From a checkpoint of a small transformer trained on Wikipedia: 138M tokens, 12038 steps.
MLP neurons of a small language model. Each row is named by its layer, matrix (gate and up: input weights; down: output weights) and neuron, and shows model dimensions 0-191. Each number is 500 + 50 x the weight over its row's rms, rounded and kept within 0 to 999. Numbers have three digits each. A neuron's up and down rows have the sign that makes its largest values positive.
Before each neuron's rows, "fires in" lists the words (lower case) most often at its 100 highest values on Wikipedia text that the model never trained on; "fires on" lists the tokens most often at its 100 highest values on Wikipedia text that the model never trained on. A number after a token or word is its count.

fires in: "which" 33, "first" 9, "also" 8, "he" 7, "as" 5
fires on: " which" 33, "ly" 13, " first" 9, " also" 8, " he" 7, " as" 5
L10.gate240:466487613570532497520462503580611498542587533507456419507569435565553501490509435526474529455454510513550456572432484486500475441471539466570411446581458561502501526507580523582489573506396470527547494464499602531544475547464563403524488450430588554457466502505569465546505462476503485537459603400490483509553495451508577497510461482459504503436431507521455434512576399549501499460477485464419439515531451474553449421477540497507417547516482535526465477456553444428495390524432471551435418511409492577497470554512448560456432585537576487420567471575471536522552532427550439514
L10.up240:508578420484523508470417507471522500459556506569521524455544522494560550516541591494615500530477532516517577515463525535525520548476489485509467517505608484445540517544518501546543478508456496597506550539463401500468590596547560496452511507497525448538482602428514403496517540537528495533547486582570429553443512383511456593560519461511412423500426541563514475534527592476514495510519367525550587515515475478463537529483460417426450412552524482569535516500477620512456481449580534484471550468583459490452601431398473441508474441569517487574523523492519551450436574377492462458
L10.down240:456571484506622486542537441557454453433514435463533526580523451568497511599474472484513494487482452512523484443459563525452457411515530559447597458564483466509490512563604527493508639464373405576569524479456503443505512509577461477505476575405435404505493503519484510521527532549504455575517522499533494594437471492503514413558462525502594470533527465459537532493490489462463459468457500506473405525465450626525472526529488463609515518483500568474524519593521634456389543501473549415546506539539482566629536540490579457438514526412484483567481480511500495482532463488511587528

fires in: "including" 24, "both" 19, "sven" 6, "seven" 4, "stevens" 4, "given" 4
fires on: "ven" 42, " including" 24, " both" 19, "den" 8
L2.gate355:507563612456508560435501547514499589357483522470526356512498461597563626556487482532567409466476380473577555452472538487539424506512462562487537510557452521550577510473539521548533555532520461412538453428435566512486475517468471543476566541410475445454439513531483543465588467496470506459517534500449472489463492548497545435556550445598539526439507534417612512447547542494505559472454442536474485570492595496454489492548478513471497574521536516551490584487532560483410403529531436507432580587446488462554522494557492537491474516447513436531496547456500596551534557494570497505
L2.up355:442569540488570549437492531510532610453453511495510506577481505518495517586495472570529435406489460439547566503523540539556550458513472618427536495605525530610559499483581553563479497512511529453530572422450478518505485453500527481507546483371475525441476436539478523478539539529503535480502528439470506487488517472545475388467532471494465468531461476494570478494490508579465581546433439510415513545570510380445536493582506513546484553547480487528473477449536565418438426651532440506392635535474480442461594430515568462538524487507560468586571450505489483555552587524475443468
L2.down355:404426457556521499504571465523522457601536534533450670539481572452394348483475478505470592492542519510392513550574509549494611416417507515451403498476470448490471497518526511445468409509436553551459567541526488514452545493553536493578486445529544542505563441475516521490486486525528531530431447481523515467518556485464428501371533524425430500589448423569427490558468481523511458582521556541499501533578458458508532529426530503543513427521432490475477461470495436499592532469526540528564519480509542496399533489445520472586446483523494569522570415488495444437493456510422471458

fires in: "have" 19, "he" 15, "had" 11, "she" 11, "who" 10, "has" 9
fires on: " have" 19, " he" 14, " who" 12, " had" 11, " has" 9, " She" 8
L9.gate109:559546465462438456419354474605538567542554464626496507463631444479480600470524503558522514491525527481560498588444484490470439565508489472433516413522503519459541367446527422532568605536511496509458466512509479481455527514508443501536486470536492491407532452455505454476493479496490470446508466453597537539483495579478502493494552532492545473502511478521463437509586498619603478379511496476619471452457527486461502480680500526448494507490555572473533541548452574470566564515538434546503464494463539437462482500462522460527510447529445570550426462488513531518451563539605508512
L9.up109:430505501473444545445541442591522515511436474503496407499504462478556492518474475479521473573386503596620499525556493442459457521440459496493465422480540593463516481479541427433551503560501516494511556486532493559498463493570499528600493460493535533509500614702494486440522492493442371549464584423588478505539455502547435444409484466419466423438470584599497468473512487558541542556458499555564498438502538492486489489539496513444543516451501615469520433553428640463460452485491449480465471450477512506462482443443483474575513391533422511531500469467471463522499567471514523510
L9.down109:550501496485493524554439500451504428546449465481568516601495455491586491531519601442482410466491519502648450503403511552468448449504493517647519435620536467465550473481504563484478501481475460505569507479555535484514494468594481479517485535525522512562534553423448547554473525515565454446569492459514572525542500496519512581513395363450533482470503557481452533544496497468492670524476477478419493537425529395594561443538583488503517532529444586542449471473537581505567495569420485440528471473440389514518493521495543505524429520548459486484535512510541466485539588465400552513

fires in: "would" 19, "will" 15, "to" 15, "may" 14, "also" 7, "must" 5
fires on: " would" 19, " may" 16, " will" 16, " to" 15, " also" 7, "st" 5
L9.gate739:540524421458568415503504474512476534449453518510557560439580419504534579510541497539452441522432544522540496498583573371500492495518577506507434491558507541476471367463483578550546535446429610461454546444559493444453452495545578532496493407536449391513465559520501547514500417541467433442452409485521489523497479511509492419487448488557461603446490489533525431548582448460501557563447592581572480478531509464527512528533485544441591405482431465477569561466441547479552498468570542514500502589470545557557417528500540563543550507487455548504435532559487507548456531516578498393
L9.up739:458496499442518449571491460527575522557538462451533456561557447419502437549457529544600478473511480576586504466526547608419438468452542580420541453456550505475440476471502518520462539483507456468602563505588475482504540468538407473466466534349541512384562458448442489463493508479475492480542498554486617501533462419566453488422390608460456531534543462514518450488527515465524480441483501421496433558532447481436419502519498453432490489417564432571576460388460516494510341523514408523476460517532497484504561557426534479484526489517477471482506505521444541488544583489525558490
L9.down739:458444530517533552560444504518543487548536544570585459458479444507440466463537585612562470467478578566509513476543518466506484482517543489469510406457544610501535460532492492540500451469497534415593444581487502453469559518520520598462442513489523508527533557518497517423604492470432510423502506536539507469558509470551434495458426524523517525556418396524405511525533452493530538565363492548490465507583367473539445408495514490540475420373492488502542545363468513500519554472490510427531548429441500499483540539455580570555413519455443570472483548518480610520560511398497474472

fires in: "order" 15, "form" 10, "process" 10, "use" 8, "formed" 7
fires on: " form" 29, " Order" 12, " continu" 12, " use" 10, " process" 10
L2.gate689:607579498474475576514470513606496550481431394551477472554597423446631558557457494429474596566580518493535391442459547525491422573434516502485465449463479547484508537521434544537545552526447564531545511567488473525529489412443440516437444567485593601566476470379489495556579467398434528533552571518453462543496445498502457466484501553436507513457413497546571508470575448498607500470467461504563519476505487515520553477552552558471533503500486478487512527489483551563498491507431520535495437515510513578511458431483379458515451531567428488466426491552535498512473485494487605559
L2.up689:542565448486494619606523498603547541438455493446516459529557433424588513601463463442495564504583506453481482485542564566531492516500526505504449513505481494502443551456371615491553499547524533501577463648535452492516556428466416557569396530482516615506486441453530456529543546496471535570456578456490492507514460487541507430425486546487419515516411478486551472463505446497544500503505484490503490502460507421475572407488562574492536464488401565420449497491511514490471499564492566485484426439484540485443527385592469529559461491597479538503447455580536468526431440531472551536
L2.down689:380503469482535519564569425518456520504479499396543457514440453467492416545522459544539467437487451475456589504568508560536489463538481508547456615494466523576446559469437572486544403522563462490498497587569535409501530503547466476622479451506419457497490474579477532509504647587467516587523472497487527406527516488470511504481525481532427552509497461568504464461430427474409475541547565408433481536432496483418490441453482495493577460474487486481422465513576498443452500596572515461488430451430499466466537477572593541575538495526480538632541504520388491487554452505488452525

fires in: "have" 36, "had" 36, "has" 19
fires on: " have" 36, " had" 36, " has" 19
L4.gate594:498516500409529551491525500465535443456471484484491492579475438475495442581528635448538470457414447546544400494376529425569494481467547478454457414502594492536458497478485571457471497558491565403509558581446458478503441437487438440492525444532494529499537462526520467508541516534411445420496533468608553527613500460498463534547485483491446508430547518485472477456601537391562454510491529486521528487566456505546540525512547428448543441461517516373519538493529566479434472492500468431362528524437482540406439483494469441503528610497412535495530563521614545498509436550588492509
L4.up594:533460546481527511639495528508458479466524505501475498532438464417438459514527534463552528498450456561558414436530425519553460504548531577542421489473511545482490589554475456453437427536530523470517583536453479473394592465556422602513544507472562562481505469500526561508578501540570408511565525391455519584530510445469415456514526557508489579516483518494512537467533470605566544491427549505549500388489423516504510510557513408434517405521390499515605457456533513443512585443428541493433529561532477454547390547510408465431514459538405558471538506470451508517558544530519468498
L4.down594:516489445480532497550477509512483649478522568414527514531508413386504542518498522456537427486542446542527483483493509450497460506531507523487490549430559417433562561525499459550510444482458467534548462557500510498504569556499514509530462460464546473549574465467401575509569628498428485513494525506496555506574507482472430569581419529567569508489505491423548493454569460526500490514507519518547551459493415514453492367474497422481500360483482522487586572471484437554410479420574416446496589504505593613486487543570504487487570438515459530478499557408450495392597492591507520440

fires in: "club" 17, "footballer" 15, "0" 12, "football" 11, "season" 11, "born" 6
fires on: "er" 18, " club" 18, " football" 15, " season" 12, "–0" 12, "th" 9
L4.gate395:524581486461516443473463493443533537377544482388554521580601503488536506578443571446495422440373501478511486538523505531449519451518506525375420439486491455441520488456536492494573479538492492481483541487500475516464473479429533464486548478611551570521525516544507404575507456452555453441520484517518569495478466477498524472541575551416399504506517403560530574550630506465520512458504459528580534360573464495508481480541497437547399514573470513491451426471504512506455558429467492538482506524541549515499505498443361456517506458481438455506520450485494461471412423523556571629
L4.up395:522519509494536473507510503504517595439558501499487575530498583436474473574517555495522477539361504471534491604437506613490431477439471538531461465522497451499477548479491551522572476569464444638482562431455459557468499480432514417496543539463536613493606488497484465638527475457505438472442479493415511484430511465485436466501454545521424566450569478606543487524584556495628513418465502458506525471515492504465455465468526404526491468630397536488507449469534532526435495520442487538432523557492430607426439446459468507535524487470479436528483495557505457455455391446554491520
L4.down395:484501509562475523505400547582407542564449519494468522532539535478431517571504533545501527486486554425540574556500515552568444515471494571534480479484455564539471474547492601543553558432526512637538424502524534480386561521556518459491562552447549522535640527409568457501444419492543475493415556462458479522473517575472318519465403479613593476438469552485548495518473462516524571449550506426439552439428480561551511487468515493404572439598510495478500492505493462541477482477486543505429495460577499551438510412505548507471507464494505554500533527456531480495551576442451474443

fires in: "china" 17, "used" 12, "between" 9, "000" 8, "2000" 5, "size" 5
fires on: "ize" 21, " China" 17, " used" 12, " between" 9, "000" 9, " 2000" 5
L4.gate466:488573540474502510519480489509480522519559500513526504509567417481573544590510572526381621511457543480546507454598519469481455533576506499592548419499444579551462564453459388512476494367509613538431536486414509481516540447487475483433521455535440471487524476478497587479590503460472460532485532490451536540612500530550476506508506489504561465448527459619500489494299457526473492506479478492486460534489526542468508592443439438483448552516550486568496520484466492515423586473461459480518417426546522447530528513580431465469485481514555493520419619450507511552551532392566499531
L4.up466:518638542458562435487482518439548486558567490475599442515478530470578495570492585421450509522446492478511502522593500511487486503476509521519525477497504525571435558477517469552439595422511535558471509477371480480544501481562424461453509481463423462511517451480592463380577575444489545522542469473536532574527489488537475424448467561433470478616457498519563478440461548524542529605514488351479417621456514501502507524427531467562418573424451492458479571427528524519480583539464474504456342470498474523511555466525504409475476459538488529510550529418490453464543484497501515457
L4.down466:455601503525574519500517469503549424463526418533494487581376594472456506493500444436550506598478470489551521543442412507523530497526541482471539521460586493499478391438561625535486596507549443492578511537437503507526471491574522490472455525429403575481429497532517356461469515528520523466472475465542476486490528473534502467478496511467451474543502580480497506501645515564504554517537499385451459530493478507425503472511564505473488524445431475408547447397496532560595520544468475491436517545390476564487490419446575474441511422507479538542591475483433435450590477585507515431

fires in: "to" 49, "of" 14, "must" 8, "with" 4
fires on: " to" 56, " of" 14, "st" 13, "th" 5
L9.gate649:485569458432451441423550460517533503456462435444476380441543411488476577520476489491510486490462595495514547518484445465503443418576523470464455457451512491531502358400481494458573491488497525528503496494440504482561495445563429540508520403485405542549559540535528455443498514476474525385472535408583530498571428452542483509466572525524597510413431501565519447524577524516549520397439476608546588503410588477495443549544485427437468493461540552531517461526356545478455541477511437485481515467514477508478560533465538514551489465470437526555497413467478536531560514531584593549
L9.up649:489476472455403505501502465510469462487475474537522556496576474507415404508469582517422417528476504503482490475533507530556523438533637495485496484466460471473451508572462510496479542472579456464496532507544477449440509518486443468524458534490476498452451536458453421461565488514537439438484448462451483508498531509534524451485423554548417514509584430514578483448612521494516617445567557562490482601629540572592488540563463441413466470639450555558535467423466480552586541565530534469524550583442474412458467530546507363497494501522481352504532487564479481529535461422545546459
L9.down649:541383488367476534531412501546530557538520456510548534498523505485463452452597519600502523500485510492573447471506483550551428456443559549479478422426543512488543466523493508550455476515524465487522580548487505524533512538495521410471506467431538472446520562414525446468534472570460477469462512514541550426514414490581558513484480579408501531458533519592442413459443542426561538468481495493576435575552473471573548454469462469547475524397520426490503433545408478508598485502528532433529467509469538513532413478404593499479438420505484554550378506410520613456418491438444565438

fires in: "had" 59, "has" 37, "have" 4
fires on: " had" 59, " has" 37, " have" 4
L6.gate528:396513545465504475494515584567519509479489442457484524586453410499481426573482505524433493504490492550553521546475450551521462440576520441424520490563478457541505529511454460548470588527388456594553527637505383597472483537466415478533599576496580516503560457477505444460567487504488350442450518543482513514521457519524439499477512490496491536490467558521431471536565485470589497506470604459585531467466426562527471395557468419474473478514476498393548453436476550530472504410547511492479412409507557553492426481529520498486574602458499566495468467476532514436537551479576520552
L6.up528:509601555540438459521490510484466490478414516453448531574502450400577459547508456583546602567506519476526477555547401532543478472454573454415549537493481491488436585497492564553522517504501483468463483588505498630545541555424489544550489497508484455643513562508521442381564551500402545536426446508509448510547424543492443472553606538509554440511529397519424569488535502434551409538450509588536527428506449518528469490502487537405509499490468466494481550535521501479474498422560531567497436376482435437466499449539515551570500492448487582519469476455443587428496536540498523479
L6.down528:483531423562494565513496487534519544517512572406476535558485555504486484501470510570453535452548410514565513549529584556448467548435474525475556471570455430532396473509508496490555434469494466451510644513469583538560500463441485470486451468465440482538497520484525536450553573469458497606521482443486578500568448541427458502489569498558532433494507461504425513443466516511483448492493451504524507511398479518498546590473553604396559334516547453454476555611578478414515460505484503519479499345501497524414503492500507553553397447388484530474546523456435457492580575530524489462

fires in: "university" 23, "order" 12, "best" 11, "education" 9, "richard" 9, "company" 8
fires on: " University" 23, " Order" 12, "lic" 12, " Best" 11, " Education" 10, " Richard" 10
L2.gate100:516589442524469560570496441489566511552470482485559546480486551467452400595495428540511637474479508495472453437488482517503501408590503500508547457495516499570508518530471523434507485569583550509593414555440503549480475518453576485492542446541537550390591380506491473527430623534483563594532535474543529455540520481513563443392475518466533500451496393435506408521421454517574482520482468425476520543525516425449615475419565485501573535486420471454498489506431527511548524510538579518464598524496511469436516452546504463518507398497520501563428519500517400468441421543498516486
L2.up100:528601498482538544490531542498577531462400359505458514491521548554527454579437489492569519509474455531413372505475478480538486446531456445452517579532521532545428475533455490443468541549586541449478499540502579615528501427404510533524481520548581477511522536437490433455510551487489519596509551523497429398486502455566604593495511515481500498479416507410544529585537395513591492516468461519485432558510531534574467480484460443479530490509484498414474526599375512557451466497456496535531448556514516501506347431489483456533548537419543482499398497596472516504517479574499521504
L2.down100:420457471522490496505510431531381492612578570509452521460393424478504449455506451576467534497515498404436552490513469474523508514500539464542397462425487483478538472530554533515533409476448402538571433554505440445430477544601463529475545424506447479507493468527445597515465526588485499441548426512511467589528515551460409424523548416493525527479595468616502431499414545484402477482543576449518487481505471451448595471470555521457509493486499449560487458415634497507568536535565520479494591518460460524498608540537492522509482448535495534530586525442520487481512410432543488517

fires in: "james" 14, "order" 12, "process" 10, "company" 8, "council" 7
fires on: " James" 14, " Order" 12, " process" 10, "spect" 10, " Council" 9
L2.gate254:437567478562502523416538572464562519481460488496542526504504461442494498574520458465537538419597576415508402593521535556428425478543439543482513555515528472492524521589400493526506499428462514428469489461446484522438465421500445442447516476454589410628484584470486432459480482502471499438535559544489478525461465508515505487579462470595472533482384526416535554512553447415433519468491515493501506388501636515520485550518551443458498486504495437444578478525497524544510459507533420493454488489435525458580393460523486450424560573417441470536461614422560464542526473519495518561
L2.up254:487524455496501585458592519490524442516550468412600500627493487382480440615503397451561503399534471432493465530543612547425513409541431589523508545567508407552546522522462600520474449436488509431519541493455544508402488451522486448521513501429588515524485415508456464490463512516505557442532556512478561589508476519546511437492528542531493481541466484487570497439503502518500529496567482420459514506518553435475552438513545461584501477453475460444598459514533474521527511612531428486452504502420536431500436480552540521505511467487506497558499545516462424568580338560507500567
L2.down254:497452513481495520560512479501553460510520557477594436535461516506550472530421487585505478423484398456418593456504527480506610491485445566529464552507432451587487478491564584495458432503568486478542528570515475448497515538544529452559565499492444576462495361548409584550519555499512564503476459557509527461553489535565456451420573490468544459483582487538532422395469506580611456541566534440517532612534436501446527411484447611561529494479463467515498502469595483512515533475538484493524493517460460516397538487566513563515504422546589525582541404512400471463531429544547490487

fires in: "have" 52, "has" 36, "had" 8
fires on: " have" 52, " has" 36, " had" 8
L6.gate176:500541480451539457437389617543505436512491548529502533488494520432490426487458467443456479533555597577523433484526475543575427545515539441498427470546478526478488526514473536475475567556518501516463514563404450589428507507437539515411424521473473533668456512505532552479475465563490459457530472436541470585591538427468457581528478476563445475457445463542421601448516517492485484457524477537471495518532469576463472398520572534465514412461466530520497619436469437618523473455518375473490501461441457494547518518545513486361498500481438500507529528494609443481574527493538564533
L6.up176:483565539388501510414477540466422437520532498573504450494524485498521465533495489482493501536537490537545502515593505551526394530444520479485478516580437490471510501547479522517492545567558491465474534581542465553431472497516650444439409509469503506526447562523496486503494544555502519508461549411561464514658588497487437527464503415529527386472423475527370482453552534465543535507526487538414539532496390575480486412524523528460501497552368573558509506578514456568625459520501527483502538511388513450465472441556408485442551574529513554555514519537497478474632560467521509495
L6.down176:447464552492441501491499411441466512562562502486528411485427492560546543559534416545492474413480449460588502500489479519505468550439516530432511542539539532453499465504527484589502415473528497550497503493554472532520468453493492503446475558515480427409516396427476503427633654533521546522530585566481453476577453615474447470420443485448539539448565528573567421497443460484485595545473519503475365524428440513433510515519493460505493514510422440452525460555513471439509518585579570474594482434456593491428458446541497497552556532477421476481465510566525413481540517505570447456

fires in: "two" 21, "four" 13, "six" 12, "three" 10, "five" 7
fires on: " two" 21, " four" 16, " six" 16, " three" 11, " five" 7
L4.gate247:488455556540546404553587546510470536487496504519543531567501417432572504550498470444513500468530507477543500497601374461492532552531517531519496476481476514535533509479509439488430502612500488459464447402490479436460569540555488520456535558458442518601469643531506490507528452441487437475447612431424554514495405465539532349441356505476383533478489434457482506479524568475464485596473533484485524467518493441481536501537428524439422436340468485505450557465510456512451503555458533438535488510467467530568489463452507473512489412517536533536597533483505483613553445505489492498
L4.up247:492461624512496507554444577544536455377500510508483519469467352552546453438495634407485452473412477485466567433468452488394521464554481521488480591477568479567443441539444592462467515594507554461548412481528552531602540558556440541459512562485545430635502638454516506507484485525488542513504533492505490541417497536503537455479429474501437476505513499415563464510440427450472435499510542511453462504538526431441483410532450455440450442437481469443444462486477458504535421505451458521472505529463545536490556554370509496543488491468502575493556511475417484492491531474461488451
L4.down247:389493406450533484418452448561406567518522514497514539467533599507517488456568467505465470551508564523517466488611495427487516545502456544478541382537521439530558571547664476587481485464463544449465472502506438528385458467524494466497583545427514542510526409541488525430479508488478391558487495442490501552568575574433455478467439536483435530463444490545426552475453456461525515535493506531486486491487548551577495559504607475528554482552460625556530552506638413537479575509524527399512509473511541488495452483562528492480491405525545533456481595425513554546470490444499482520

fires in: "school" 15, "position" 13, "community" 13, "history" 9, "death" 6, "style" 5
fires on: "position" 21, " school" 20, " community" 13, " history" 9, "style" 7, " death" 7
L4.gate705:495601527452413559522471489582531387445501394647553417459530422487520516539463485413463457462503536585504415515397538503509436459461491516386511468520492507502497570513413511479532451415481526535512499458508495503529551479566483542468548579400610505452407475489460425543597536471542528486565559448521521464511517435504545488585461465482509473510458493436409537504432419495534495437580494429585492537418461567554495433519527503480480580542503514511537485499473527496519610442458497513532589505454483531535550537559472559413517540530486510470480603498400459494493532480586427504
L4.up705:480574428502454528483509483598535448492578540577591474458436443462540476568505505506454458455519521550485437523440533592466474480467435475421499557551566498503499606435426506562505410474449495533588539478469487440427446495474547579467475537336496596418549491444526471529551617454541512485531571450453470496569421390551541455501475507431484464492512533508484493465484519562508584466504465430500549597445509511514568441500535613468527561565419540516516451556513485491539483465480565435495573485522523556482509484556500494443475567522460382476465545520491348522531558475529464480
L4.down705:446438464488525531449610461460442590570585532477512526540532531487520453570558485545492552505528561499478459490518522592509544464460474489531433527526538558531515471429504411568542527543463478488605437552420452445444419522412527510398479566470436503501582489516590539579483556473481498570476502499478521501512449441520509491442523532463473468476572543540570458461546535568565543554503451495447528557468501412494557535495465572635623534505417578555461452545523445541532493405539543444474546452587487523458477481591545482483411576554471514555425512521620402525488526436523517563

fires in: "china" 14, "000" 11, "russian" 8, "russia" 6, "kalmyks" 6, "since" 5
fires on: "000" 20, " Russia" 15, " China" 14, "ities" 7, "k" 6, " since" 5
L3.gate611:533577512506446480448525454574509487551514455558576508513550493506498455495478578462515534576494518484515490469580489503485485534473493423580491480508471442503425413466553440473500689400536543516444464546423525520517524470499463568580408505460551584577421476481387431521530476520452505532501521500476399660507516490473446519516397509508610503518411458459427491443460577466530517409505571543467399410447424512494477602540547476408472535451545569471573485452393502542508466526551503485495449490413457528492521484542448500482490498525515498467536515521559441519544542432558470518
L3.up611:442553520483528452496560420538526525585605560579523601550586588496518452522438507457544569524510510496505498471549583514434519606536465487588420492563512467496488490450539491547475611488565553445494497523410524450478489533504520520575402528532508562590449403536444462499446543560421558539507516505571414558549538489517514385503438548540586521502455473491540509416455520497533565482539476433439427482498378484471537602467576519445474517546498541495579508481455506493515492561498526467499450557399521511459569406537506591523503495501524492493587560421479392503515512406536507516
L3.down611:437406463470569442533476446491489557475559523542448528601493569576545471479483438507507530433568432483520523558415627565550575549510473548467457581465503547459516620431496563613470378531466402487585537437521467421491449485502588482469523466557420515450515405532491483429460501511477472503474444473508452485592527452524498390512526481492466486529553552561605499502527478555485479588519459387491559543532476532489499477397472588497431529568451515493499564483594518441503558560436458473581521518489555469482559446509595518514534532543443411524530508427482499466491482478475507483

fires in: "has" 30, "have" 25, "also" 14, "had" 10, "she" 5, "having" 4
fires on: " has" 30, " have" 25, " also" 14, " had" 10, " having" 4
L9.gate85:579521515489457484456430561556477470508543541445476493499598378515496409395470446435569574500493560529564459527554482530525482451546550565597448494475505494517480543507428466478423439513535551437456539522452460583483447448477469496521514459509491467538464498464599442516511560400460421470495510500516485482547456470531491636474513603560482562476464541512457429471579497612622448514533440494543493484527560411548451516507554430502385522483499497532589434479567564462467495494543428422534495463567569528417506571455432586470581440519532548463507539458403490505483497552472575503
L9.up85:478540399478500517521468532506541546492482490465481588547580545580537474550473510432552481568444571544473504579416576508484451430475556501497373504494532541478419549565530489515488508580503503485428587415515468492570523451591509523523465453509502394545479553534546478469535552522451538496422585465667481484480549428553508479521528422493446494498493453551588559456526511482553499465433547510599461403545561478465447477506596494519406552490572487509507488575463486504507516396512403498456463447534526490499390412437495563508465492520398607471539476558457410436505492489504532495
L9.down85:515423538545498526492501534519543353522540538569597395548526468409529507353421554463574536487465409483540561517456502425488501488418560542540531466530530589577402495461596544453430487468584523492649451415494527476443539532524471481427482451495503462509475469474534549501498519466417449445453541512454531534491466453501474539416472471489522459549525514565518596558469466542473523502443477473504447503564376417480523552532492629505507479553539496426460576499455516462487597503472541465520491481446543378419551543523438521533469499503527485500473455515456464524573538464534567467

fires in: "there" 30, "ireland" 12, "hospital" 6, "queen" 5
fires on: "re" 61, "s" 13, "en" 10
L10.gate752:547582491550498540420494466477570439452414490442534438439507541487506455537471458525518525478409552479562545527511558439523500388441540382491477430539476554465517452488560506461506467554479531498472476537500493517488466515460539647476453514495591477452537614396560465519492542495525461528524422515484498529481435519485448613540496515564524470540424462357510612531508536486533545443475508515507514602396540434542441518482460507463565428559549496492555508467417494510414500523578511438544512556556366493491540499467541474500415469481507521395528567439507549528584403558516552450
L10.up752:523404464496477430570503586466492546534393584466415481483543539513557422592593593478475432485504515544471495506488624584566490540485503559490489502539526432546515455505445490509536481522470588504530532494515500384462421433412466507485514446513465458552548425520480504626527525534446530480606492506456482483422523506520447513452490472531520522513544514526517469465404539518494516473505490456509582527540335501501515547509500520388532522471463424515517549490540486456580506463535505534502475591491479401468433488498468546525455520669485535614471584614575466474505512463541547536
L10.down752:511522476526507463473448435420475584448532484515503568566538424524411532427378389549545462459584476563524417538491498521470539486538504451462486501436457546492506574466522525489559575610486500504529534451519466562466492449522481508485444507486465402567318515415538516497486472458511386503518498408464454567473499538535444491563520604462453529521428480516576454517488483463510537519516541426498537559423518511386441467481588600681519533456509497490504526421583467544462508527461518537541513472500471500453424527503475482502497399472456506438510534492516433501412503563534508561

fires in: "community" 14, "service" 12, "built" 11, "history" 9, "football" 8, "footballer" 7
fires on: " football" 15, " community" 14, " live" 13, " service" 12, " built" 11, " history" 9
L2.gate760:505540574416521470516424526521458422449522433553491493489519607546517513508576576450552475474477428515491473542579536469448486438471461528522522449586528454534486493552382462574545453502464541626587554427594511487552437529531549485426571526445483410455491504442539488477497405497512514441528573510424483588452462518558579429525456543540453541432532468405584522493487486427500489394560486454559492496484493487511525369425527480466483458590497518480574401534481535485455455508437508557562499530406482571528493530524527444509422537528489473527444477455494566591448447544511456400
L2.up760:433493505544477626505501510491455486460533520461521474495498530432459463609548567478621585426497548498521483522594482512507540460494446491510539607515518512471493467461532556557491482420487550549567475463516518424550537480572607517512432514502476535362522477520545476493413575479417562494580532447544557472499410446506479471400511598473495444553508457423552482425473475483455496500453406468495529534487495421482546486459512527493518503522489434493556598511555384531495484541522597505514573420435513498482524551637578414464476488576529507529476455535536390598493416530443462479
L2.down760:453495387541432525414553528513504524528432482424597499528477437474457440489546453492511597495482564497470517465442402521530576498489487477508482512532432479525504538481596521468520477470588520374436442637485508534478520548463497543546449469602431558483470525564469490487529584541506469577488359471550536413540487499445479583534571408430530452567453512569442420488550536504537522570492484545444514500519521461408516578564430521472534507418514530528482513463568366508460475512597510449444557466471467411454502472492468521475517502482537564559433499544541397448450538459492530558

fires in: "would" 17, "can" 15, "also" 14, "cannot" 5, "he" 4, "may" 4
fires on: " would" 17, " can" 17, " also" 14, "es" 8
L9.gate34:559476462538351477538538454515470501500497452575547451498523478454597609506489492529513494470487537573558548581536588493529431545489511541587403448514477603463473389397433473420579531464471572526443467449442555506465408480497471543492492451569611495523505453590465527499521462483479499558553478486550416473508427573452485471493549510518505562481543485512471437531571556583597518445433537470502470499494397569549524510533456483429552392490569493512527407526460470500596487491567466452461458605478484496527458512444498471454470433515550458517461513599496488584541452533489547429
L9.up34:440522499438460450410445504538542538541556423530559464409542468451519501524470539540556482480573641582538500408497531467470466492491445492476554490476439496406503544513600439515407559514455506535431531500510489461507368429545562463524483378534510528487490469496473457551461551484462488440466571538606479460497476530549466468476510563520491522411454464555583451492557570589564511374493483545542457515614497559496557563561486513545475498441452454518582529497501521506469532449578522450567513538438486527518563506390495633522461413450503547490422484550510586456509501426465496546
L9.down34:512515415516494439503471492574529376580553456494592441399544539520430467511511418531400462446495528456474522582500457478487459543497505510538496414518452451490574432493452582546473462515569513544558473543465569514469494465422534470555482506507482422457519503446512533440464519577628540501408462461576521384403590454501436531502535490454432549446434481527459424546577580521502552512550448464511430493484526496439485592491463508528519470505551551529454487520539425544519470527387449496520442514501461597520448533542471543540467607470417615437488539432524428539542502446419495479

fires in: "s" 48, "chart" 7, "italy" 6, "charts" 4, "debt" 4, "it" 4
fires on: "s" 49, "t" 24, "al" 10, "art" 6, "est" 5
L3.gate238:573409492522384516506513482493543534442523496585495547491457486461458542485494533558493488509481575529554485516410519530467581521535496544462459438527401513471505537525495407581592511472553630530511456442455498466378567493507520466447479509541467539462527427517491586546515461484516486560476577507426508518526444429471612547499525523472549537456611546490551441477401543457410453510558481522503554506434493497489417481517393521512592521537527505590520432385431458479420471568547459552502505551549574402509467602514559461507491471464527449508506572490579435478578602481424468500
L3.up238:527565483583460485402481460542467508550435426413526464508514537461487566474519523524524473494560480468356466651512551516402542409508411487446520499513506495456443511423477493487458568482506445519476534362502521528541494533512496482506440679538493498595474615499545443615486501474505512514602451484523584435505448424565525439485410473485530485602449483468594562508466437436482487529520480485530502557469594499560456430487585531446451497509455496525514407524522523505480508501423547496475534555519597491530501492467528506448466422472527476481531447475523418497521497537480571589
L3.down238:464483644370441587391485427452482496545492543535496497533536585492445489483485451547457504498467503440437557456496515495439561548525450424475493522485549593497454479559498494567516585481546472478458463427384575538476494543564551501497593583481455444449483402519543476516529442537500343497457478452452515443485473532452617568512468504461517488495547578556514390532520468483441541469509533585484575483496609496472509445497536511464550489511495601519496502480456527478488477559471639438476621557514547495569524521499544456462494486417505514512530550437501430462555461570537498535